Weights of a small transformer language model: 4 heads of 64, RMSNorm before each block.
MLP neurons of a small language model. Each row is named by its layer, matrix (gate and up: input weights) and neuron, and shows model dimensions 16-79. Each number is 50 + 10 x the weight over its row's rms, rounded and kept within 0 to 99. A neuron's up and down rows have the sign that makes its largest values positive.
A block is one neuron, or neurons of one layer that tend to fire together. After each block is what it responds to, as a language model described it from the Wikipedia text at the highest values.

L8.gate13:54 48 36 54 36 43 37 48 49 42 41 41 66 42 63 63 54 60 52 49 29 45 51 44 37 54 52 58 69 59 59 42 60 53 34 32 34 39 40 54 48 50 58 57 40 31 49 47 78 39 59 55 41 45 65 53 39 59 58 55 62 46 46 50
L8.up13:55 55 50 54 62 54 52 54 58 32 44 47 64 56 58 68 44 58 49 47 62 56 54 62 47 40 42 71 36 65 33 43 49 53 41 45 54 54 46 48 51 39 50 46 49 49 53 36 49 35 41 65 59 53 41 36 49 72 60 40 68 55 34 41
L8.gate21:43 55 47 44 52 53 44 55 47 51 35 62 62 57 55 36 54 42 75 53 42 59 44 63 47 68 75 50 52 54 61 30 52 46 55 29 45 59 46 32 55 57 50 46 44 58 40 47 46 56 49 60 48 52 49 36 38 34 56 53 50 41 44 53
L8.up21:62 61 35 39 53 39 61 40 39 39 71 50 36 58 73 56 57 51 44 63 45 49 38 68 39 51 58 68 64 72 49 36 52 48 61 58 39 40 43 30 43 48 36 77 51 48 53 45 44 49 59 46 48 38 41 29 45 49 53 35 54 44 49 51
L8.gate218:52 40 64 54 50 64 50 53 43 52 56 59 65 49 44 36 61 45 44 55 42 42 45 54 48 34 72 49 50 52 44 53 54 42 67 37 45 48 68 38 47 66 72 44 31 50 46 38 52 41 35 58 62 42 42 60 59 44 44 40 43 66 60 41
L8.up218:35 51 54 50 56 61 46 70 57 65 48 72 50 59 36 34 33 51 33 63 47 37 54 52 55 71 57 39 42 50 51 51 37 48 45 58 35 50 55 56 50 52 56 58 52 42 46 63 60 42 51 54 35 51 38 50 49 39 44 65 60 47 70 49
L8.gate353:57 64 37 68 59 58 46 67 55 52 43 61 57 38 71 43 42 47 48 65 45 57 53 47 42 73 45 37 53 52 41 51 42 42 67 62 55 51 47 54 50 60 55 47 72 26 79 60 55 36 44 34 49 56 51 72 32 63 54 53 41 40 53 42
L8.up353:66 31 45 43 48 66 48 65 60 48 36 52 58 43 63 47 50 34 30 73 67 58 53 55 47 49 55 47 58 50 50 46 48 59 71 67 47 44 42 47 45 52 57 45 71 56 52 42 63 45 42 51 60 43 41 37 26 61 80 53 33 58 69 52
L8.gate462:34 38 36 36 33 51 35 43 48 54 38 46 52 36 67 40 53 42 44 45 46 43 41 67 63 61 58 59 44 41 66 29 52 54 58 65 38 68 44 48 46 60 38 23 61 74 31 51 59 47 41 34 60 52 53 40 39 41 62 49 44 43 51 42
L8.up462:47 25 42 50 51 54 44 54 53 52 48 39 50 37 36 55 49 36 61 47 56 61 53 58 47 56 45 54 33 56 55 40 48 27 41 52 58 32 25 51 46 65 52 43 73 45 51 45 43 44 51 58 34 41 41 40 60 44 64 48 57 53 55 43
L8.gate568:47 52 44 39 48 37 44 52 58 31 60 52 67 51 39 50 46 51 60 39 64 53 43 48 44 42 47 47 47 55 50 61 36 42 47 71 41 38 55 50 47 53 45 59 54 48 58 52 40 53 51 64 48 42 63 53 40 64 42 36 62 43 44 49
L8.up568:40 58 52 40 45 51 53 57 52 59 38 44 46 52 46 49 51 35 70 56 55 35 39 67 30 56 27 63 40 58 48 57 57 44 55 79 64 65 58 71 42 60 55 52 39 43 49 58 44 69 43 32 32 46 57 42 49 33 74 49 60 53 42 39
L8.gate620:44 48 54 27 46 42 58 60 46 41 44 63 65 62 44 45 39 64 47 42 48 66 57 40 65 35 58 59 65 48 53 51 31 42 45 65 41 55 43 42 48 42 44 49 50 56 42 46 45 64 47 51 53 45 47 48 50 36 66 66 45 49 45 66
L8.up620:56 56 54 58 37 49 63 72 60 42 55 54 57 37 49 60 26 30 46 52 73 60 42 45 46 58 60 51 43 39 61 28 16 42 56 54 58 53 42 39 54 45 46 36 49 41 26 29 61 63 51 49 50 34 54 55 35 64 55 38 59 40 46 51
L8.gate641:51 43 45 53 41 42 52 67 42 63 55 33 41 53 52 58 42 43 52 41 34 65 62 59 54 58 48 67 42 32 60 48 33 48 37 64 33 67 50 51 45 63 41 41 38 44 45 53 57 53 49 61 52 38 70 48 40 60 53 42 38 54 50 33
L8.up641:40 63 55 64 48 51 36 51 52 55 52 64 58 61 53 60 53 44 57 66 34 56 42 49 62 43 38 41 42 55 33 62 68 50 50 48 49 54 50 39 62 68 56 43 59 39 51 47 45 31 69 49 38 56 41 41 46 45 56 58 54 24 48 38
Table cell separators

L2.gate383:45 45 65 65 33 72 52 38 57 65 59 53 44 52 60 52 33 54 45 47 62 46 42 49 54 51 55 61 42 61 47 33 49 42 57 34 49 53 46 35 32 50 36 39 51 61 52 48 64 59 46 59 43 38 50 46 52 46 62 42 64 54 56 42
L2.up383:60 66 41 25 56 50 44 46 68 38 57 52 35 51 79 44 51 47 57 66 44 62 42 38 49 38 47 44 48 53 55 28 45 62 55 41 50 53 41 58 47 53 55 51 60 56 48 58 48 54 54 38 44 37 59 46 75 56 53 61 40 38 43 46
Word-start fragments, table separators

L6.gate175:53 51 46 39 36 65 54 63 45 55 55 33 40 51 61 58 49 40 37 55 36 42 50 51 43 49 46 54 45 50 42 44 35 55 26 51 61 67 35 45 54 61 47 36 58 57 38 38 65 58 45 56 60 43 47 42 52 40 43 51 41 49 42 38
L6.up175:51 42 59 44 37 56 51 53 27 63 36 50 53 41 41 40 58 45 38 44 44 54 47 48 59 46 49 54 47 56 43 42 55 46 42 54 48 47 70 52 63 61 51 32 61 45 52 44 58 62 44 47 56 61 66 44 51 54 46 40 55 52 40 47
L6.gate188:58 68 24 60 22 42 58 41 55 54 42 51 65 49 48 49 47 38 59 78 67 48 43 70 25 24 49 52 48 57 67 58 65 63 25 39 50 40 30 55 61 64 26 53 44 32 36 45 46 64 56 43 35 42 42 51 48 50 54 50 42 59 47 55
L6.up188:38 48 58 57 26 54 60 60 42 34 60 53 61 58 54 47 66 46 51 35 39 38 55 53 30 42 63 52 38 52 42 38 51 19 60 56 50 57 41 54 81 44 48 63 41 52 60 50 47 47 53 40 33 34 39 66 43 40 45 48 43 46 55 46
L6.gate193:54 49 36 41 36 49 54 42 53 40 66 54 48 56 59 37 54 53 47 51 44 64 36 42 44 49 47 68 62 42 28 61 51 48 42 73 41 56 37 71 59 49 46 41 59 48 54 61 67 34 37 60 41 54 67 48 50 41 59 43 60 28 55 42
L6.up193:58 48 59 67 57 59 57 37 39 44 44 65 54 64 61 59 41 67 57 34 66 55 49 57 44 37 49 57 44 41 51 42 81 53 50 67 42 46 57 57 40 49 58 40 66 55 46 65 50 52 41 44 51 27 48 47 50 44 35 52 65 44 33 47
L6.gate359:34 47 48 54 60 31 57 49 45 52 65 60 59 34 49 55 47 44 38 53 78 49 49 49 49 42 38 55 47 61 63 62 40 65 42 35 56 51 42 59 49 44 56 55 56 33 46 62 64 58 49 46 58 47 30 55 60 54 55 58 60 38 61 58
L6.up359:49 65 36 50 60 45 61 49 43 54 49 57 58 37 55 31 33 48 43 44 64 51 50 69 43 52 34 40 47 56 35 60 61 44 59 59 54 58 52 43 56 54 59 44 42 56 53 58 58 52 32 54 59 40 46 58 53 56 54 43 59 50 72 49
L6.gate391:54 39 42 60 45 69 57 29 55 43 68 47 47 63 49 52 47 56 28 60 57 46 28 41 51 39 57 69 40 57 53 43 37 56 45 27 62 53 48 50 31 43 55 45 51 52 47 49 34 51 53 53 31 54 49 37 33 45 58 47 63 52 35 63
L6.up391:57 42 49 44 37 54 47 53 41 51 50 58 46 53 43 33 56 54 59 47 52 48 39 50 50 38 56 52 57 53 55 56 44 69 47 47 48 68 39 71 29 44 58 44 72 23 66 56 45 41 41 48 54 45 50 41 47 47 41 54 54 48 44 61
L6.gate539:45 36 66 72 47 58 57 34 60 49 39 52 56 43 52 54 45 54 43 55 51 45 51 45 61 58 42 59 40 47 24 62 50 51 33 39 62 55 49 54 49 52 61 50 52 65 55 56 48 71 45 52 53 35 33 37 51 46 62 47 48 64 47 37
L6.up539:47 44 55 62 49 40 52 36 47 43 53 56 49 30 33 47 50 45 56 61 37 53 53 73 42 26 44 58 63 50 61 50 54 61 46 58 54 49 54 27 69 48 56 49 45 45 61 59 51 66 63 48 58 58 39 49 55 58 57 42 60 58 53 53
L6.gate568:40 41 56 52 40 62 49 47 54 31 62 41 55 59 46 58 28 46 40 53 71 65 51 58 43 47 61 46 44 51 49 55 69 39 37 58 50 46 37 57 45 59 58 42 41 60 46 67 45 36 34 52 75 48 56 55 61 58 44 40 60 37 58 53
L6.up568:55 30 42 50 38 68 55 37 30 28 43 25 56 58 62 56 47 41 41 45 56 60 45 56 37 33 53 62 40 33 48 56 73 55 31 45 39 48 37 58 55 55 53 58 44 49 51 75 47 32 39 42 60 47 59 54 49 42 62 56 52 55 71 56
L6.gate586:42 52 73 47 34 44 58 57 41 37 54 43 62 65 39 61 36 43 37 58 70 68 41 56 28 48 53 54 46 61 45 59 54 46 52 66 43 33 53 53 53 50 49 32 49 62 49 51 43 62 53 70 64 53 41 47 56 45 45 43 49 34 50 41
L6.up586:36 51 53 66 46 39 37 47 33 42 49 60 36 42 54 42 31 41 47 57 56 50 54 53 45 50 50 49 61 50 38 43 74 44 24 45 44 29 39 51 56 55 47 42 43 64 60 56 45 51 49 23 59 37 52 55 64 52 64 29 68 63 65 48
Mid-word pieces of foreign names

L8.gate83:51 36 60 43 26 59 50 65 24 51 44 53 57 60 47 35 57 44 59 40 49 45 60 46 53 53 47 49 66 50 48 52 57 35 48 65 46 52 51 34 59 33 50 36 70 66 48 44 51 68 53 63 54 60 75 61 52 37 54 52 47 68 47 42
L8.up83:47 43 49 40 45 49 37 72 43 52 53 53 38 52 57 51 58 42 52 41 50 63 49 46 48 51 54 40 54 37 61 57 66 47 42 47 53 46 48 51 54 43 40 28 44 48 50 64 52 43 52 41 71 51 44 31 52 48 50 53 34 66 53 46
L8.gate100:53 44 54 42 49 66 35 42 36 53 54 55 43 54 54 50 54 47 29 49 47 57 50 60 38 65 52 49 28 68 50 54 59 55 38 29 55 65 45 49 62 51 43 36 61 42 33 28 50 56 47 45 61 50 50 45 49 40 48 30 58 51 48 46
L8.up100:33 44 66 47 23 62 44 63 43 43 57 47 37 49 31 50 50 54 59 47 43 52 54 68 43 52 46 41 61 63 53 46 58 58 48 53 59 52 73 50 55 49 47 69 58 52 46 55 45 49 45 65 60 60 60 41 72 43 49 32 61 30 51 37
L8.gate284:30 33 40 49 53 50 40 50 62 36 53 48 60 65 46 70 33 65 59 45 63 50 52 61 41 43 54 53 43 68 51 42 60 56 48 56 58 59 38 49 53 42 47 36 62 63 43 40 39 44 50 43 49 38 61 42 55 44 43 46 60 47 44 50
L8.up284:44 51 55 35 55 40 43 47 42 60 53 48 35 40 55 39 41 35 46 46 48 55 52 61 53 37 62 55 56 46 44 47 46 66 43 62 77 53 51 39 45 57 47 55 58 49 48 58 51 46 52 58 42 41 41 40 38 58 51 48 56 28 39 49
L8.gate439:49 66 64 40 31 52 66 48 42 55 63 45 31 50 47 40 39 41 46 55 59 35 62 47 46 46 43 50 50 54 62 40 65 52 33 50 43 54 47 54 54 49 45 46 48 50 46 60 49 56 47 33 63 44 59 58 64 48 45 50 57 39 61 39
L8.up439:41 55 57 49 30 65 57 45 49 41 63 48 58 41 62 45 44 44 55 49 55 46 63 53 69 44 54 45 37 42 50 40 49 41 29 30 40 55 53 58 29 49 55 51 66 44 38 43 45 54 59 59 45 68 62 30 60 48 52 46 58 52 52 40
L8.gate489:63 56 44 39 49 58 43 62 44 63 58 41 58 48 41 45 51 49 57 36 49 85 58 53 46 50 52 48 59 56 60 61 59 56 52 41 58 57 39 36 54 19 45 41 49 43 58 47 61 39 55 58 54 48 49 50 60 49 33 52 58 54 53 58
L8.up489:54 47 35 45 68 62 56 42 58 52 55 64 45 50 53 59 61 61 54 35 55 57 55 52 42 42 55 38 47 67 50 51 67 56 46 52 55 52 38 55 53 44 64 47 56 47 58 55 49 51 50 57 63 55 51 60 78 41 67 68 71 47 48 48
L8.gate636:37 54 60 45 44 56 47 46 42 47 48 33 38 46 54 23 44 47 43 53 36 54 35 51 56 45 53 47 39 51 55 37 59 71 45 50 34 52 34 42 51 57 56 59 49 44 52 48 50 62 42 54 46 56 53 40 43 49 35 49 26 62 59 34
L8.up636:38 37 32 39 40 58 43 43 26 34 48 45 58 57 50 56 42 49 56 44 54 57 64 50 42 64 58 63 66 49 60 54 61 37 40 39 48 47 41 51 50 57 32 49 79 48 42 40 51 43 48 39 56 49 64 43 58 59 53 43 61 48 71 43
L8.gate642:46 60 38 50 72 56 53 48 61 61 54 59 42 43 52 39 51 55 36 49 35 46 48 70 52 57 49 44 37 44 55 34 59 37 29 57 42 70 52 51 56 47 44 55 47 62 45 65 39 56 42 57 45 53 54 58 56 34 45 58 63 53 54 52
L8.up642:40 54 53 58 59 48 40 62 53 46 65 52 51 20 61 49 74 37 41 59 34 57 42 51 48 55 50 44 52 50 71 41 49 44 49 57 43 58 34 62 40 51 49 49 51 42 41 47 51 46 44 67 39 70 53 47 56 32 33 47 39 46 55 69
L8.gate694:62 45 29 57 36 57 34 42 42 44 40 45 46 48 46 49 48 53 42 50 52 39 45 52 52 67 41 48 49 50 66 53 51 57 40 45 62 70 52 56 45 35 46 49 36 42 33 70 47 45 45 51 62 34 45 41 40 27 79 62 54 46 48 61
L8.up694:42 38 60 45 45 43 43 50 37 62 41 60 50 55 40 43 61 42 34 47 44 45 42 56 68 54 48 55 44 48 46 35 51 47 52 45 59 42 66 57 40 64 41 56 47 43 49 37 63 59 46 46 62 61 53 37 54 37 43 65 58 41 38 62
Mid-name syllables

L2.gate625:49 44 48 45 47 55 40 52 38 49 42 41 50 60 73 40 49 44 37 66 48 54 39 57 60 35 44 43 54 63 53 52 40 55 24 78 49 51 33 44 81 56 33 41 52 46 38 49 76 34 63 50 41 58 67 46 47 44 54 58 36 47 49 50
L2.up625:56 46 54 51 42 49 51 62 49 52 54 58 40 49 61 46 47 56 58 71 62 52 50 60 59 51 55 46 46 39 40 40 58 43 46 64 59 48 39 58 32 39 53 50 72 41 42 74 59 51 48 53 52 45 55 60 44 49 50 60 56 41 63 30
South Asian name pieces

L6.gate184:38 42 47 40 47 54 57 59 56 42 60 29 47 47 50 68 36 38 51 54 59 74 65 47 39 62 50 52 51 34 43 31 48 58 55 50 48 55 49 31 47 45 44 62 54 56 48 29 56 58 43 33 44 42 60 52 56 53 57 56 50 63 41 48
L6.up184:54 59 64 34 63 59 54 49 48 36 58 30 56 57 51 68 41 37 60 41 33 43 35 56 70 56 48 74 57 48 51 56 62 54 42 59 50 39 50 43 42 53 30 58 53 56 48 51 49 38 63 46 44 43 64 47 58 62 60 50 49 64 61 60
L6.gate297:26 38 43 55 51 42 60 56 41 35 43 44 48 44 67 54 39 56 26 57 40 48 28 68 63 61 49 52 43 37 69 39 53 47 58 53 40 54 57 60 54 55 45 55 47 66 45 43 33 67 57 46 49 57 65 58 34 44 58 49 66 54 47 43
L6.up297:48 44 45 52 64 49 39 42 45 49 34 40 76 41 51 53 41 62 31 59 68 45 55 40 64 47 48 59 47 46 67 46 45 51 60 54 48 51 50 54 20 49 57 37 49 64 49 48 33 65 53 57 52 51 42 47 39 46 56 62 67 38 40 23
L6.gate312:32 69 41 53 47 44 52 49 68 58 42 43 26 51 51 54 60 53 44 55 50 62 72 32 44 55 52 55 44 54 55 56 36 47 44 45 48 71 60 51 54 59 48 49 38 61 62 39 45 59 39 52 50 47 44 48 56 63 46 65 57 40 41 44
L6.up312:44 33 45 59 51 46 65 55 59 37 72 48 28 64 64 41 40 42 39 49 37 40 56 48 50 51 69 50 63 43 42 40 49 64 59 51 39 37 46 68 62 58 51 45 40 48 35 49 37 59 40 45 60 55 45 60 60 45 44 39 58 64 41 63
L6.gate408:75 53 48 46 49 49 46 63 50 39 60 43 58 43 48 59 51 61 45 61 58 38 36 63 55 47 65 44 39 74 55 50 42 68 57 54 50 55 56 46 45 47 59 64 36 55 49 62 49 47 58 61 71 46 40 48 51 53 68 63 62 50 51 40
L6.up408:53 56 51 50 48 50 43 62 45 35 49 40 39 34 55 55 47 47 57 51 48 38 46 75 70 45 60 58 40 46 48 28 67 62 54 39 46 52 48 37 67 60 30 46 42 59 33 44 59 54 59 45 60 47 39 61 46 53 42 57 54 59 33 47
L6.gate416:42 39 48 69 46 47 53 38 52 49 59 24 50 41 63 59 51 37 47 52 45 38 42 56 56 39 50 42 37 51 69 49 66 55 53 59 37 54 55 45 43 49 60 31 32 56 49 33 36 42 49 59 49 69 57 58 45 52 68 63 59 58 43 59
L6.up416:38 54 52 37 54 44 53 56 52 39 53 53 43 59 42 58 56 52 24 63 47 46 43 45 70 53 41 52 40 27 49 51 30 55 58 49 57 55 62 67 36 37 69 46 43 52 40 58 25 56 44 52 50 79 37 49 33 59 62 62 61 53 44 30
L6.gate450:68 56 25 44 42 76 61 49 48 54 53 65 55 51 46 61 55 61 45 43 46 43 29 44 57 65 35 52 32 42 29 34 74 45 46 46 64 51 47 61 61 43 52 65 41 69 54 41 61 58 64 49 55 61 63 55 47 62 39 50 70 62 33 36
L6.up450:40 52 64 52 45 61 49 30 53 47 46 33 62 42 37 53 47 67 54 56 46 37 54 59 53 44 40 35 46 49 42 54 58 47 56 47 58 43 40 48 43 53 48 46 41 50 56 52 61 45 40 58 49 39 46 60 42 32 79 46 34 69 39 50
L6.gate481:56 45 57 48 50 43 35 62 59 31 41 57 68 65 56 48 45 59 45 46 63 37 37 56 51 47 69 37 67 50 45 39 49 48 59 49 44 55 68 32 43 48 69 52 38 54 37 42 59 47 46 61 52 60 59 41 58 53 35 57 54 42 47 44
L6.up481:59 61 55 51 40 48 55 48 65 53 53 40 61 39 40 64 66 69 45 51 70 64 64 46 56 66 54 39 54 36 51 51 40 54 54 59 62 57 53 53 63 61 47 59 60 52 50 43 41 38 50 57 62 76 63 41 52 69 39 35 49 73 36 55
L6.gate533:53 52 77 52 34 54 38 63 51 64 49 49 70 48 62 54 66 46 63 44 45 42 63 47 62 47 66 39 29 46 55 59 66 52 59 69 49 47 51 53 40 64 48 59 56 54 41 53 55 44 73 64 45 38 53 45 38 60 52 64 54 58 42 43
L6.up533:40 54 50 50 53 48 59 51 49 68 40 62 42 54 50 52 62 52 50 45 61 40 53 59 63 36 54 48 54 56 66 46 57 41 56 67 50 52 52 45 39 31 65 58 69 50 69 55 49 42 53 43 42 55 48 58 40 61 49 61 81 54 48 55
Table cell separators

L6.gate18:41 53 49 70 55 68 41 41 51 45 53 60 54 54 52 61 52 53 60 55 54 39 53 51 46 49 61 37 70 46 45 44 57 46 53 53 61 46 53 56 66 53 35 40 56 39 52 35 62 44 39 23 50 35 60 59 41 63 78 42 65 72 41 41
L6.up18:57 53 65 73 41 50 64 65 61 36 49 64 63 47 55 41 44 48 68 68 59 42 44 61 61 52 53 61 55 34 52 45 63 54 31 59 51 39 42 43 64 53 49 46 41 51 55 54 52 50 56 46 48 45 38 53 61 47 41 55 64 46 36 45
L6.gate40:36 41 63 40 41 39 58 54 58 59 40 45 31 43 51 33 72 46 34 49 49 50 47 55 60 53 52 64 44 44 43 53 35 59 42 46 43 51 36 75 45 56 52 39 51 52 54 63 48 57 75 40 38 53 63 60 41 60 36 58 54 55 42 51
L6.up40:64 57 48 34 76 48 52 54 47 61 48 64 49 56 57 54 50 43 35 49 55 36 57 49 53 39 61 57 43 52 55 54 45 61 59 52 53 50 39 70 28 41 40 55 51 52 56 50 45 54 43 58 35 36 71 45 51 67 54 35 51 46 50 45
L6.gate60:57 57 45 38 40 62 71 49 50 59 55 49 47 43 62 55 41 66 42 74 56 31 66 40 46 41 63 45 54 35 46 39 48 63 54 38 44 47 46 53 44 52 48 57 66 38 40 72 44 59 45 39 40 47 49 47 51 37 59 56 60 63 49 41
L6.up60:33 60 38 50 50 55 70 33 57 52 41 33 66 37 51 68 52 65 61 55 60 35 58 59 52 56 48 40 50 42 35 35 57 28 58 32 52 51 60 47 54 53 66 50 62 49 47 48 53 42 44 43 66 52 64 48 44 51 42 51 49 65 41 47
L6.gate131:53 64 40 40 38 40 79 47 54 41 62 46 58 39 38 46 48 52 37 45 76 34 46 22 44 71 52 54 50 41 37 28 56 39 27 50 59 72 47 53 50 57 58 50 39 56 46 46 49 51 67 56 58 49 58 45 47 34 62 50 62 86 37 41
L6.up131:64 49 40 56 63 43 68 60 49 64 43 61 45 51 47 32 43 42 57 66 63 60 76 55 46 69 45 48 55 48 51 51 59 48 56 49 58 46 45 71 61 53 74 50 48 48 56 49 73 38 59 52 54 62 51 53 66 61 47 35 47 36 56 37
L6.gate215:41 39 53 54 54 54 63 35 48 40 52 64 59 60 42 58 53 57 50 57 50 43 67 72 50 39 61 44 47 50 47 28 36 46 53 54 45 47 54 66 61 49 49 44 42 48 38 34 65 37 29 56 35 47 34 33 23 45 44 61 58 58 46 45
L6.up215:38 45 43 46 50 47 44 49 61 41 36 48 49 57 52 58 55 39 60 50 61 50 52 58 47 39 44 58 68 33 51 47 44 56 59 67 44 46 61 63 44 49 43 57 49 51 40 62 64 40 45 50 33 47 37 62 71 50 56 50 57 62 38 56
L6.gate266:53 35 51 54 45 43 54 50 25 49 43 47 58 51 65 66 36 66 53 63 44 53 51 45 52 46 51 59 64 35 34 38 48 43 55 36 40 51 44 52 42 48 57 41 57 48 54 45 61 48 50 54 60 47 50 47 63 43 67 68 69 51 46 36
L6.up266:49 61 40 46 44 46 39 69 49 50 37 44 34 41 41 61 45 45 63 39 57 45 72 63 46 36 55 59 61 41 27 60 43 55 50 40 44 40 37 67 56 49 52 43 39 39 44 62 50 55 49 31 45 61 38 63 47 47 42 42 53 48 52 44
L6.gate377:64 50 60 41 42 42 59 63 32 33 47 52 60 34 43 46 50 45 38 59 61 27 36 51 60 51 57 47 58 40 57 52 50 43 44 45 62 59 53 45 56 31 62 46 50 47 57 50 44 51 31 60 33 47 55 46 53 71 51 66 52 58 43 45
L6.up377:59 46 56 43 60 49 50 66 41 50 43 69 60 56 36 52 51 43 60 45 69 53 47 50 63 46 63 47 46 56 40 40 49 54 61 65 44 52 62 56 25 60 51 42 42 40 53 46 32 34 54 56 40 57 48 45 49 58 54 57 56 66 46 41
L6.gate565:51 54 56 48 54 43 47 59 42 42 61 61 76 44 68 39 49 49 48 42 37 64 51 60 35 44 53 56 66 58 51 26 31 50 79 51 50 52 34 61 59 63 63 48 80 57 39 43 58 41 39 47 45 58 48 48 35 63 60 58 44 57 40 48
L6.up565:46 44 54 34 48 63 62 44 65 48 48 50 50 45 47 43 51 35 28 38 34 61 53 46 43 50 59 41 58 57 44 55 53 41 50 47 74 49 47 66 62 54 39 45 53 52 48 37 55 68 55 51 60 49 36 46 42 66 40 32 69 53 61 46
Table header line ends

L8.gate0:50 56 42 56 60 44 31 76 58 31 39 53 60 41 42 63 60 42 52 64 44 32 60 62 48 70 44 58 60 68 66 45 50 55 59 54 39 56 52 60 43 60 60 53 41 47 60 39 65 42 58 55 54 49 57 52 59 79 48 56 51 46 64 60
L8.up0:61 36 38 48 49 59 45 54 53 47 45 41 60 35 27 51 53 53 34 54 63 46 56 51 48 41 61 61 67 50 44 49 30 46 39 41 53 56 42 50 39 56 49 50 54 56 46 31 67 53 40 42 50 36 46 48 30 49 55 60 40 64 46 53
L8.gate55:47 41 47 46 59 55 68 33 57 52 51 49 60 48 51 47 47 46 58 45 56 49 45 67 44 56 49 55 49 44 44 44 60 41 57 53 42 48 55 52 47 32 16 37 58 45 38 46 55 44 64 57 55 38 55 50 41 69 58 46 60 54 49 39
L8.up55:54 61 62 40 52 51 59 39 43 43 40 38 49 44 65 50 48 66 26 37 57 71 40 72 53 52 64 54 35 47 35 33 49 52 41 74 35 38 34 48 54 27 38 53 32 54 67 59 50 58 58 58 42 42 47 44 42 56 61 51 59 47 59 55
L8.gate216:47 51 48 43 60 52 49 51 48 53 67 53 41 41 42 62 64 45 54 55 61 57 48 63 42 46 66 45 62 48 52 38 67 56 57 40 37 39 67 60 51 57 42 55 63 58 73 47 62 56 46 67 57 39 50 36 59 61 56 48 57 55 49 50
L8.up216:47 48 36 69 50 57 45 63 43 39 42 56 50 65 43 43 41 56 39 56 46 39 45 48 54 61 63 53 28 44 64 40 63 64 48 58 53 60 53 63 59 52 58 57 46 47 35 52 64 31 43 60 45 28 61 34 64 59 60 54 40 62 50 39
L8.gate221:54 59 20 37 52 43 55 58 60 58 57 44 43 42 48 51 39 47 44 51 70 56 57 59 45 76 51 47 66 47 42 43 42 49 59 49 62 50 59 39 48 36 59 45 55 33 42 61 55 44 35 58 59 69 52 54 35 51 27 48 36 43 43 59
L8.up221:50 44 44 54 60 55 53 61 47 38 47 28 53 54 45 49 34 47 63 67 66 51 65 74 59 65 56 37 57 34 39 72 60 39 49 56 66 43 50 62 49 47 47 68 52 40 51 49 51 55 54 43 56 48 40 33 25 52 36 59 53 38 49 52
L8.gate359:40 48 37 52 53 60 45 60 58 42 59 35 55 68 52 52 49 58 59 43 58 62 37 60 72 38 49 48 52 41 58 45 41 34 45 40 46 54 59 50 60 63 60 47 51 46 58 71 42 58 70 56 74 34 43 59 43 47 65 58 59 54 52 59
L8.up359:42 44 46 31 57 53 73 71 76 29 45 36 50 57 52 66 45 56 60 41 60 62 37 37 68 54 68 61 43 47 46 35 35 31 66 70 53 51 49 39 57 37 68 48 46 32 34 39 68 46 64 52 37 42 60 51 53 45 42 66 48 79 57 32
L8.gate412:53 50 40 55 63 66 67 37 58 41 66 73 41 62 47 56 44 51 50 50 68 54 63 45 57 65 59 50 41 36 42 57 67 37 52 63 52 42 58 53 52 50 61 49 47 36 45 48 47 52 37 41 68 53 46 60 40 37 38 46 56 57 44 46
L8.up412:45 54 30 46 58 53 61 48 62 65 48 28 52 39 47 69 60 33 38 68 44 50 56 45 43 54 37 37 51 37 34 43 58 56 49 53 44 59 66 46 62 64 42 52 50 53 45 49 45 42 49 44 62 49 72 42 58 58 48 40 47 43 41 52
L8.gate540:36 33 48 43 42 46 65 52 44 41 43 46 58 46 56 43 31 54 52 47 70 53 68 56 47 48 43 42 54 58 54 22 35 46 52 68 45 38 55 44 58 33 45 41 46 36 38 44 63 40 61 48 48 43 33 35 45 49 51 66 63 56 38 61
L8.up540:41 40 52 39 53 44 32 43 43 43 57 36 47 51 36 52 43 45 61 62 67 56 61 69 32 44 47 48 51 46 25 51 56 52 62 45 61 60 67 35 57 44 43 43 59 41 54 45 42 48 54 45 63 62 58 48 46 26 47 37 59 47 47 56
L8.gate591:42 54 43 44 53 52 47 58 63 52 43 50 58 68 49 60 54 50 56 64 38 57 33 63 48 49 37 52 54 57 51 76 55 85 31 59 56 53 56 45 34 62 43 48 47 43 49 61 54 35 57 64 62 52 62 44 51 43 48 45 44 52 44 39
L8.up591:36 45 29 54 46 30 52 56 56 45 30 34 65 38 33 57 56 71 39 57 61 36 45 59 67 47 57 47 55 52 44 36 60 41 50 58 45 50 49 55 49 66 42 44 48 32 54 51 51 59 34 37 61 55 61 46 42 52 53 58 33 60 50 52
Table row line breaks